From a checkpoint of a small transformer trained on Wikipedia: a variant of Muon for these matrices.
MLP neurons of a small language model. Each row is named by its layer, matrix (down: output weights) and neuron, and shows model dimensions 128-223. Each number is 500 + 25 x the weight over its row's rms, rounded and kept within 0 to 999. Numbers have three digits each. A neuron's up and down rows have the sign that makes its largest values positive.
After each neuron's rows, "raises" lists the tokens whose logits its output raises most directly, leaving later layers aside.

L3.down162:471487501485484500480455517543473456518481451478524508511471496494502568481459514530507515501485448493505520497511514507502469538491508528546496504493536491506510501474545517511477544487519470493469491475484464500481523489464534515504531498495467532513529497456471477486509549493541491513
raises: " them", " front", " town", " it", " his"

L3.down528:478563487467526487509497502477517516503544511488500519497500528529462484510522488511498473500504497557493505543529522483542487503512547480483484505513467508497528519479550453461465476532488516486446508500471511513499482507531501457476495455449470509518460501519489523520482550487477538509
raises: " \"", " simply", " “", " '", " /"

L3.down492:475483526521516501466541529517505562526505512525478497478530502520510497551510518504515489506500475506471472517519505493479441539485502503499526510504537497514536492467459516498525474520535455539473495523548530490495512483522506534495513512520498497505477504493502525518520480497503481487
raises: " few", " number", " ransom", " months", " short"

L3.down209:526506467472527489483526531526496446522539482505520498490515532497494483502514512516517467501510517529450430533480534514517511505498514542502507487559515482464465511495482486530521478496523494502515523464521523494553465486496471492494467490523505472488522502483488530457525517534453484499
raises: " whether", " what", " how", " who", " see"

L3.down935:529500514530509474481515494504476554497497506528518488487497472486478471490486495469478509501545479514466489506512525528494495510483523508484491544507526504481517488517491524501508556485466478516512521491541534457482468483508523570445484479493523506476512478492516462524533545492492507512
raises: " that", " they", " he", " there", " these"

L3.down69:555511472461471530553480500472514444513495482533499462525526518536516562449483497528510459521497517504487544489482499480480497523519468514497479487489476480470498521459516516506489511555465480519537491495477487540508542486501466475462532505445482485509496486493498492448529492494526514527
raises: " occurred", " existed", " been", " recently", " failed"

L3.down35:528477480488496489527533536468479518505522499505535469553516512523495499519530528484463478521472495470509477460508547527570505543474536492534521516517497515499507453526505498525505499459522523460473550491514532518518463505501484525505491503494489472526524500476520506534502470510492527482
raises: "ce", "x", "rit", "cius", "yst"

L3.down359:556504522472489511479517466454514498493470530495488490488467467506533489514436516516482522483515548498527533561481499498534468531522492502499495513478464507495492524513518504522506503517497508527524470480530502526488480508512499520504490545479492465493505478521485535488476468498491503470
raises: " are", " were", " include", " respectively", "ides"

L3.down1007:495471495490521504522506538482477515495486517537497512539512494496504503501471501466489493516484487510481467495479486503482500540483480454499494505468455511522435506498489517467483461499543479487502487483514497528515465480495494474502560502461484491519514453512519496465482456518479537485
raises: "-day", "-n", "-year", "-of", " minutes"

L3.down25:506508449503489462482483539464456483490537505510522460495512501515510501506511538511471473478534483494497514509492518509514469521477506458518452514519529461545439488507499496509524525478521456485482538505529516506477502466498517510457485508552484496436535508511510498529535524479496526524
raises: " they", " that", " he", " help", " an"

L3.down774:491542511493490490455453513489495516531564460517468546515528520489512478484504484541506470508485488509473490502521513506527501553517491475484434505471555519477498476474516486497525521496501536494515522519515460507494510497480532497477510497487465542512515492500444465514496488489508509483
raises: " \"", " “", " '", " entitled", " (\""

L3.down223:457461538465521529480509527495481516477504471477481513488520526507428470552493523484465467521493495502469441579451498588500521488574508498500496494500502501480512516511525482535520508490473499540512495558471506485471530508530487485502521488474518554514532483482525474521507490510506459522
raises: " whom", "'s", " responsible", " she", " who"

L3.down897:532481486548538498481507461478508505505475492518499491474507548485475457463486532540499541530474536492490515529472536469518514471503502509515523464514509500471503508531515483532507508478425501494514494490476496510520500464470481501466477463492474523507496485448495476539505536437497534493
raises: " him", " them", " themselves", " himself", " it"